From a checkpoint of a small transformer trained on Wikipedia.
Size: 10 layers, width 384, 3 heads of 128, MLP 1024 GeGLU, vocabulary 2048, 18.5M parameters.
Architecture: biases, tied embeddings.
Training: a variant of Adam for these matrices, 4883 steps.
MLP neurons of a small language model. Each row is named by its layer, matrix (gate and up: input weights) and neuron, and shows model dimensions 144-239. Each number is 50 + 15 x the weight over its row's rms, rounded and kept within 0 to 99. A neuron's up and down rows have the sign that makes its largest values positive.
A block is one neuron, or neurons of one layer that tend to fire together. After each block is what it responds to, as a language model described it from the Wikipedia text at the highest values.

L7.gate63:24 58 59 43 48 48 42 69 54 51 21 23 48 55 32 35 34 61 64 46 42 46 39 58 31 68 68 53 57 11 54 58 33 48 48 55 15 50 90 75 28 52 50 68 52 63 48 60 42 49 38 56 70 37 50 62 47 63 67 47 54 59 54 63 73 42 35 20 39 55 66 61 62 64 72 59 49 27 57 49 35 44 62 61 45 37 53 58 28 41 39 33 33 67 56 75
L7.up63:41 46 31 41 73 54 41 70 45 42 53 58 36 12 77 40 32 40 82 44 51 61 26 45 46 34 35 48 44 68 42 31 28 68 64 40 60 26 52 22 43 91 54 59 61 58 62 56 83 64 26 32 74 60 57 50 78 40 76 69 41 54 78 45 47 59 39 43 16 46 47 73 61 47 53 57 66 48 54 66 35 45 25 43 47 46 73 18 77 40 53 57 82 34 70 39
L7.gate108:30 47 27 30 41 51 29 65 39 57 69 31 56 62 60 35 42 40 55 58 54 41 50 40 35 71 47 25 67 52 50 47 34 38 51 70 47 51 78 58 39 77 62 74 38 49 49 61 17 75 48 37 50 56 61 30 17 60 50 49 40 73 45 36 62 72 52 59 33 53 62 69 52 48 27 35 63 46 53 52 67 36 50 68 70 51 67 73 65 73 24 74 56 34 67 42
L7.up108:75 63 53 79 60 72 79 44 63 66 55 62 46 75 44 36 56 35 54 50 48 40 79 42 45 45 54 59 72 27 55 78 61 26 57 72 24 56 76 56 63 36 60 53 70 84 52 57 62 48 37 45 45 42 60 31 36 65 51 49 46 57 56 31 49 36 61 46 62 58 40 78 48 34 45 57 44 47 85 59 58 73 37 64 47 56 48 84 32 53 52 48 28 38 51 45
L7.gate651:53 30 58 52 33 37 70 45 49 56 15 50 50 69 73 63 48 28 61 71 50 11 28 44 49 31 40 49 40 59 29 88 53 30 58 56 41 60 60 40 50 53 56 53 74 64 47 67 81 33 59 53 49 44 51 45 51 25 39 65 22 44 48 22 48 24 47 32 56 61 29 50 38 44 34 44 51 30 75 43 47 30 52 88 49 59 59 60 57 46 66 38 82 35 53 40
L7.up651:66 39 74 53 44 24 29 61 59 67 63 63 62 68 51 55 50 58 51 44 55 49 48 44 42 61 52 67 30 65 31 87 27 50 68 54 51 47 55 46 25 45 53 48 67 51 36 52 31 49 31 58 45 62 21 52 32 45 19 60 32 61 56 62 64 62 53 66 12 51 53 26 38 44 53 32 63 26 47 42 79 33 46 35 57 39 55 40 43 75 59 54 69 47 70 38
L7.gate844:73 50 47 51 30 28 44 41 58 63 48 37 50 53 62 59 42 49 50 39 48 31 50 38 27 50 69 43 58 55 47 45 54 76 66 63 39 44 49 53 33 53 28 39 59 51 60 50 36 40 31 40 31 46 53 61 63 42 33 46 49 65 48 55 45 38 58 54 42 41 50 87 68 60 45 46 63 35 53 76 83 25 53 57 58 59 43 40 69 79 55 52 55 51 76 40
L7.up844:79 60 27 58 51 45 54 64 62 68 20 47 31 64 52 58 81 56 48 29 57 43 55 71 42 49 52 49 71 62 25 55 52 38 70 39 40 45 75 63 65 29 68 23 33 45 24 80 52 30 31 34 56 39 45 52 45 29 58 56 64 44 50 64 63 44 67 79 52 42 59 89 50 27 12 45 59 55 09 68 65 65 41 73 73 38 68 84 43 23 48 27 59 61 82 38
Description: Separators inside numbers in tables and lists, like the colon in 4:43 track times, primes in coordinates, signs such as −7.1; also opening fragments of split words (F-uller, pre-vailed).

L3.gate195:28 63 77 61 43 49 79 37 64 62 32 20 70 67 56 65 42 48 81 43 67 48 68 46 42 35 39 32 37 25 32 57 39 56 46 43 75 34 29 47 46 63 53 43 15 74 38 52 56 53 58 30 56 67 53 45 50 45 46 43 28 49 35 02 34 47 39 39 46 35 21 52 37 32 44 56 50 41 64 62 52 77 46 44 30 36 44 53 48 43 61 58 65 46 63 47
L3.up195:54 54 44 58 70 64 60 18 18 57 40 56 56 55 48 71 34 64 48 65 86 54 24 48 48 74 51 55 53 40 57 73 58 56 59 54 41 58 52 44 32 36 18 57 72 58 50 63 43 65 55 40 40 42 46 47 42 29 77 33 70 40 51 22 63 59 79 51 42 34 46 56 59 66 50 58 59 40 54 42 47 40 41 45 55 29 42 52 34 46 53 63 71 41 59 58
L3.gate524:50 52 71 57 25 41 68 43 43 67 31 21 42 53 47 68 58 57 46 25 61 13 52 49 53 27 01 66 42 50 24 55 40 87 56 51 66 60 44 71 37 55 36 56 69 56 50 52 39 56 56 81 47 42 55 60 63 56 62 68 63 74 42 55 55 54 32 41 34 61 90 37 47 49 50 11 42 60 08 63 56 49 53 50 43 18 52 62 56 26 75 77 63 40 66 47
L3.up524:52 51 43 33 57 65 77 17 21 39 60 56 03 28 70 56 34 52 53 59 54 38 61 54 45 45 53 28 24 68 73 21 34 62 59 59 41 48 34 70 46 70 58 58 51 61 45 34 17 49 41 55 49 39 48 55 64 55 49 52 41 65 35 39 59 49 74 48 46 59 59 63 48 64 23 63 47 58 41 37 33 52 28 46 49 48 39 67 52 76 51 42 38 37 40 41
L3.gate535:25 39 39 50 58 52 43 56 68 50 32 59 41 66 43 41 34 33 72 58 57 41 55 39 48 20 57 64 26 84 52 65 53 33 53 37 61 63 55 53 65 68 36 01 45 60 53 45 52 50 62 44 60 41 77 14 52 31 66 72 32 12 56 45 61 48 55 54 56 66 92 63 33 48 47 56 42 49 55 57 67 63 31 56 65 74 69 67 59 50 58 49 57 67 37 38
L3.up535:54 71 29 52 38 52 70 46 48 29 66 50 63 47 38 57 22 35 40 39 53 48 86 51 83 51 27 55 48 59 38 66 67 55 76 66 34 41 57 52 42 44 24 66 41 40 28 19 71 72 60 44 44 52 76 51 62 40 65 34 52 36 27 30 49 52 38 69 60 39 72 40 57 59 44 41 62 43 66 42 50 66 36 59 40 46 66 47 26 45 43 40 29 42 32 53
L3.gate979:51 23 39 61 27 39 74 53 62 55 60 58 63 29 71 43 68 58 31 35 68 53 55 68 46 45 66 56 62 34 34 63 50 51 52 35 58 42 38 32 68 32 63 48 49 59 71 52 41 44 39 61 70 74 53 58 51 50 63 44 30 43 54 45 58 74 35 62 48 42 56 35 57 49 63 19 64 43 37 27 58 63 20 24 35 42 65 47 39 72 57 53 55 37 51 28
L3.up979:35 36 35 33 76 51 58 53 25 21 75 40 47 25 53 40 43 31 41 58 17 51 58 57 42 48 57 56 86 44 56 70 40 42 25 36 55 30 44 64 64 20 29 43 49 54 39 54 60 50 42 21 47 38 49 46 34 47 49 16 45 52 51 59 38 73 44 39 44 23 58 68 63 57 49 04 66 57 40 62 39 68 71 85 46 41 71 62 64 52 47 30 37 51 52 30
Description: Four-digit years at the start of table rows or list entries (| 2024 |, - 2010:, In 2018), plus mid-word fragments like ign, vel, ur.

L7.gate377:56 30 36 47 60 31 38 66 79 27 36 43 64 41 40 55 30 37 13 25 42 52 71 64 44 35 55 58 53 72 66 27 46 42 60 51 39 56 42 56 57 64 39 27 50 51 40 38 25 35 52 43 65 69 47 72 33 43 56 51 45 41 61 52 73 33 51 41 46 29 33 63 30 41 30 42 64 63 08 57 45 64 18 49 48 36 46 39 48 70 62 51 49 47 74 16
L7.up377:64 53 50 49 62 71 46 59 47 29 61 43 48 53 34 41 39 62 72 30 51 55 23 59 35 26 59 66 58 49 37 16 20 78 42 56 40 56 87 29 41 75 54 51 26 40 50 66 45 58 60 57 41 72 70 66 38 70 44 65 27 47 14 61 56 36 75 44 31 47 69 54 62 39 27 32 63 38 47 53 63 40 66 58 58 39 27 73 37 53 61 40 39 53 73 46
L7.gate599:48 56 51 54 44 81 57 61 53 47 40 55 71 61 31 41 50 43 58 38 66 49 66 68 62 53 35 47 35 57 61 46 50 32 55 59 60 37 36 33 64 65 47 47 64 33 58 30 68 56 82 51 45 44 41 61 36 64 64 32 41 56 48 35 71 52 54 56 33 33 27 77 66 28 69 40 64 45 46 33 53 28 57 17 34 64 77 67 48 59 58 49 63 51 25 34
L7.up599:35 31 42 54 54 46 61 36 68 20 55 66 65 22 53 65 53 37 40 37 61 34 70 62 46 54 38 61 38 52 56 18 69 70 50 22 45 36 55 48 32 83 52 66 61 36 42 45 57 73 46 45 51 51 33 58 55 50 59 42 76 21 36 28 71 58 53 47 52 47 57 45 45 36 23 45 70 59 70 49 34 70 82 62 26 52 58 60 72 73 63 35 35 68 36 60
L7.gate711:60 46 40 26 60 52 58 55 42 56 32 71 44 45 43 49 37 16 38 45 27 46 56 44 74 32 47 52 32 44 54 43 59 52 55 81 70 43 20 52 19 40 51 66 44 46 43 33 75 44 65 67 61 49 60 75 70 51 45 54 76 23 35 42 55 61 38 51 41 55 58 48 60 65 39 49 46 31 31 48 47 67 42 69 75 50 59 52 43 32 74 38 45 58 43 71
L7.up711:46 72 48 64 30 47 30 16 73 66 73 34 56 77 74 54 44 61 48 59 53 50 53 32 48 34 52 36 38 38 58 26 65 33 61 46 64 46 09 81 45 42 49 65 50 47 18 50 88 34 73 60 42 61 46 45 53 38 44 35 58 16 43 54 49 30 51 75 57 45 55 47 34 71 65 70 52 50 56 54 49 47 40 37 36 73 31 29 39 61 38 61 66 48 53 76
L7.gate859:50 27 50 20 53 38 33 44 46 40 46 29 52 40 56 49 30 57 48 54 68 34 46 37 65 38 44 48 90 48 38 38 61 42 41 40 41 84 79 50 80 58 56 44 45 53 53 62 40 43 51 60 33 44 31 55 54 54 68 49 10 47 40 70 39 60 40 29 74 67 49 28 64 16 69 64 71 31 72 66 58 36 49 56 37 42 40 74 55 29 67 29 66 56 49 45
L7.up859:56 60 55 32 71 73 64 68 19 53 25 67 75 45 21 39 54 25 20 57 52 13 36 47 31 30 57 39 20 35 81 55 31 53 58 30 34 43 60 62 26 53 34 56 35 25 39 61 59 38 42 37 53 75 76 35 65 54 42 61 56 39 82 51 65 59 66 45 62 51 75 58 55 41 80 47 76 74 52 57 56 33 83 50 48 31 46 61 63 32 31 45 33 41 40 24
Description: Year digits completing a date in running text, usually the last two digits after 19 or 18, as in from 1906 to, in 1939, and also whole years such as 2015 or 2020.

L6.gate945:36 43 37 72 54 36 41 44 44 52 37 27 72 43 64 42 46 57 48 57 52 52 61 33 47 37 35 43 57 51 58 45 27 44 63 44 34 56 36 24 50 47 61 70 55 90 68 55 57 50 51 64 50 59 73 43 53 51 54 34 57 37 62 48 37 67 37 48 54 70 37 19 46 30 34 34 51 60 35 73 80 49 30 63 41 51 49 23 37 45 46 47 45 57 49 60
L6.up945:14 68 65 67 39 42 56 41 74 69 51 60 26 64 19 20 48 70 60 57 50 74 65 24 42 32 49 63 40 37 47 62 43 50 49 50 48 45 34 34 53 48 41 48 29 60 74 52 57 34 53 68 37 43 33 35 42 44 42 51 47 77 65 61 63 36 31 41 60 38 79 90 33 61 13 24 53 58 38 50 45 57 39 39 35 38 60 58 56 49 60 57 61 11 39 34
Description: Mainly the minute mark ′ in latitude/longitude coordinates (33°38′46″N), plus table pipes, time colons (2:37), year-range dashes (1898–1992) and odd word-internal pieces (pro-te-cts, in-d-ustry).

L6.gate731:78 37 32 60 51 40 43 57 75 71 61 63 49 52 44 62 40 49 32 38 27 64 65 51 61 59 57 39 50 79 47 24 47 81 31 74 39 52 53 30 56 57 26 50 39 34 20 49 59 60 52 59 37 31 68 83 47 60 38 59 28 42 42 43 62 84 45 36 69 33 46 55 43 32 42 40 48 55 47 42 89 62 36 35 76 27 41 32 47 18 40 51 63 57 59 20
L6.up731:87 47 65 68 54 39 36 35 36 55 80 67 65 63 62 33 27 54 51 34 28 60 52 48 32 50 49 70 44 57 75 52 60 66 62 47 42 34 57 57 38 29 59 37 53 46 30 63 39 46 30 51 44 34 55 41 41 13 25 48 40 45 62 76 06 52 47 55 47 46 74 53 57 46 55 72 39 49 43 43 19 53 32 40 47 63 35 66 23 42 56 34 65 42 81 76
Description: The last token of a sentence-opening adverbial phrase before the main clause, mostly years after "In" (In 19|03, In 2008), also commas or "According to".

L3.gate396:15 64 61 63 42 77 25 44 32 68 58 38 53 57 46 58 58 66 80 56 50 48 46 43 36 24 66 31 25 38 66 57 29 45 56 28 31 48 25 30 53 42 47 54 42 45 42 64 45 39 16 54 60 35 47 42 46 42 53 24 53 69 39 35 67 62 57 58 65 55 51 50 47 36 71 68 29 48 38 52 54 69 43 58 63 50 59 56 46 37 37 18 53 56 32 43
L3.up396:69 40 74 46 29 36 66 45 58 66 52 69 61 46 43 54 56 28 46 50 39 35 49 34 51 39 54 38 65 77 60 57 56 26 51 24 48 76 54 72 59 62 47 86 46 40 42 57 22 14 35 46 45 44 28 41 65 51 50 34 38 54 51 56 59 53 64 51 48 53 54 35 42 62 62 68 32 43 40 63 66 69 70 36 82 76 41 37 48 58 57 47 66 52 29 53
L3.gate559:40 58 30 59 43 41 57 48 43 61 48 61 20 29 45 34 38 47 52 71 89 43 38 44 41 35 29 54 63 21 40 61 77 73 69 45 30 52 44 38 50 24 54 52 66 55 68 54 28 64 83 33 22 53 10 59 58 57 40 48 53 57 51 53 81 36 39 54 70 29 49 31 82 65 47 60 45 52 51 62 40 66 56 45 42 25 45 30 59 36 25 80 56 34 51 64
L3.up559:80 62 43 44 44 37 59 42 55 59 59 73 53 61 47 36 18 43 63 67 27 54 65 58 47 48 59 42 42 47 58 40 26 85 62 62 55 47 72 49 57 68 55 44 57 57 22 67 68 11 54 50 34 52 44 47 55 50 67 35 33 26 46 53 47 36 91 51 55 51 62 41 58 51 66 41 54 57 40 70 41 52 67 51 51 82 76 51 62 59 38 64 35 49 37 46
L3.gate641:66 46 77 64 32 52 52 40 20 30 33 61 39 63 71 37 40 50 51 56 55 36 58 48 45 11 40 58 92 39 65 42 53 65 77 44 40 87 53 64 45 46 59 32 56 54 58 54 58 42 55 59 33 69 43 55 60 39 46 48 64 41 46 85 40 51 43 39 47 31 51 37 63 56 52 52 28 48 52 54 42 74 36 28 27 63 63 39 44 53 19 72 18 33 43 43
L3.up641:65 50 65 31 55 55 54 60 62 56 42 57 36 62 53 43 42 49 49 47 38 51 41 35 27 33 32 29 45 54 36 58 50 40 49 54 52 35 27 52 56 22 50 59 56 30 41 70 46 58 64 66 39 50 50 41 50 86 73 52 74 47 41 79 17 44 29 32 31 77 25 28 46 00 91 64 41 42 57 49 66 42 46 42 19 62 70 78 71 27 55 73 56 25 65 44
L3.gate926:58 74 54 59 27 51 53 55 27 74 52 56 61 46 44 62 64 63 58 40 40 34 79 64 39 48 14 54 25 19 46 47 31 62 87 54 69 60 73 45 52 64 48 44 49 58 60 62 55 58 63 46 31 13 68 77 21 41 78 39 64 44 54 49 62 19 53 37 41 17 63 67 56 56 33 51 75 32 50 43 46 52 59 61 54 62 50 47 63 45 59 60 38 16 64 62
L3.up926:37 66 63 32 40 61 73 24 40 33 58 72 39 39 61 30 50 30 59 53 78 46 40 50 57 51 77 44 48 67 66 51 36 43 31 71 43 42 23 46 21 78 50 52 36 62 55 46 59 70 77 75 37 63 56 60 36 48 46 59 67 81 78 53 59 56 68 48 51 47 22 40 56 28 60 47 67 54 47 59 43 76 47 51 73 38 41 51 25 39 37 59 59 48 62 60
Description: Word-internal subword pieces that continue a split word, such as el in Hotel, th in health and il in Daily, plus semicolons in long number lists.

L3.gate143:66 30 71 53 68 38 64 68 66 81 64 80 36 36 74 46 76 53 30 21 52 56 51 32 63 38 55 33 56 61 26 31 43 75 62 31 52 27 47 65 32 37 40 69 57 60 34 64 30 71 51 66 57 64 62 56 67 73 51 45 28 39 68 52 40 69 30 45 42 64 57 57 52 15 39 39 46 63 58 39 57 55 46 45 60 36 51 40 68 66 47 53 61 30 32 58
L3.up143:55 36 47 44 65 62 54 63 62 41 64 69 45 12 31 61 32 49 42 52 38 54 18 51 69 49 42 62 51 48 55 48 45 21 51 73 90 57 45 21 49 64 79 55 44 56 35 59 37 65 47 48 71 47 46 55 49 56 56 21 50 24 27 57 85 48 37 49 52 64 37 71 58 14 53 32 45 59 33 42 68 62 55 70 36 42 46 53 50 58 40 36 51 52 44 39
L3.gate733:30 60 43 44 67 44 50 43 44 72 78 59 73 59 68 45 60 66 41 36 51 19 46 48 25 40 39 69 45 72 48 49 64 43 42 66 38 83 40 38 43 60 53 33 54 43 55 35 39 38 53 62 72 65 55 61 45 31 51 38 43 73 37 40 74 46 45 36 56 45 81 41 51 23 77 30 39 54 39 67 66 66 64 69 37 81 37 47 68 54 48 36 42 89 58 70
L3.up733:46 68 71 58 57 45 49 55 28 23 48 44 50 42 67 42 42 75 45 14 42 85 54 41 49 51 33 46 53 34 62 64 41 59 75 62 44 60 47 58 54 42 29 65 38 62 55 54 58 33 12 49 47 42 46 57 66 23 82 54 53 47 61 22 28 48 69 59 50 13 57 41 47 56 50 41 54 43 60 39 37 66 25 49 42 46 62 40 27 51 58 64 38 67 40 57
L3.gate993:64 51 57 40 54 70 53 58 56 40 49 41 69 57 63 30 33 26 43 46 19 39 46 51 62 28 45 53 38 36 26 16 57 49 67 78 57 40 25 65 68 51 33 70 32 48 59 61 64 49 52 55 47 60 65 62 52 56 47 50 55 31 41 43 59 40 74 63 65 56 52 38 46 40 64 38 53 48 44 48 37 74 38 52 75 76 62 60 70 45 51 12 69 24 47 34
L3.up993:80 56 30 42 22 39 46 48 51 49 51 60 83 74 37 44 72 52 58 36 56 43 39 59 44 63 53 51 49 62 30 41 23 67 48 42 38 36 71 52 46 66 69 49 60 57 48 53 38 65 52 36 20 45 37 37 73 44 52 57 53 72 35 34 62 46 40 46 63 34 67 41 48 39 42 54 33 36 48 39 63 32 71 61 41 25 36 31 62 79 69 34 70 66 28 59
L3.gate1001:09 31 54 44 55 31 77 56 51 81 76 47 47 76 50 45 44 25 69 45 48 33 86 56 61 58 28 27 38 67 50 48 96 45 51 57 61 59 64 80 45 56 64 56 24 69 51 65 62 57 50 41 80 48 37 43 71 46 71 53 49 50 79 23 43 23 38 38 78 23 35 49 40 37 52 67 56 51 57 60 48 52 62 65 41 82 50 37 52 67 52 46 51 40 60 35
L3.up1001:17 75 50 53 26 49 42 49 31 68 54 72 21 30 45 50 46 43 52 49 61 59 49 49 51 57 48 67 16 60 70 62 56 17 39 48 56 69 53 49 71 62 46 61 63 47 47 35 71 23 51 44 47 48 50 65 63 58 58 51 31 55 58 58 29 74 26 49 53 54 78 36 69 87 53 37 46 42 69 36 55 38 86 64 59 27 57 55 34 60 62 47 52 60 46 51
Description: Degree signs in decimal map coordinates right before E/W/N (10.71444°E, 3.1°W), plus mid-word "ch" pieces as in Architectural, techniques, 7-inch.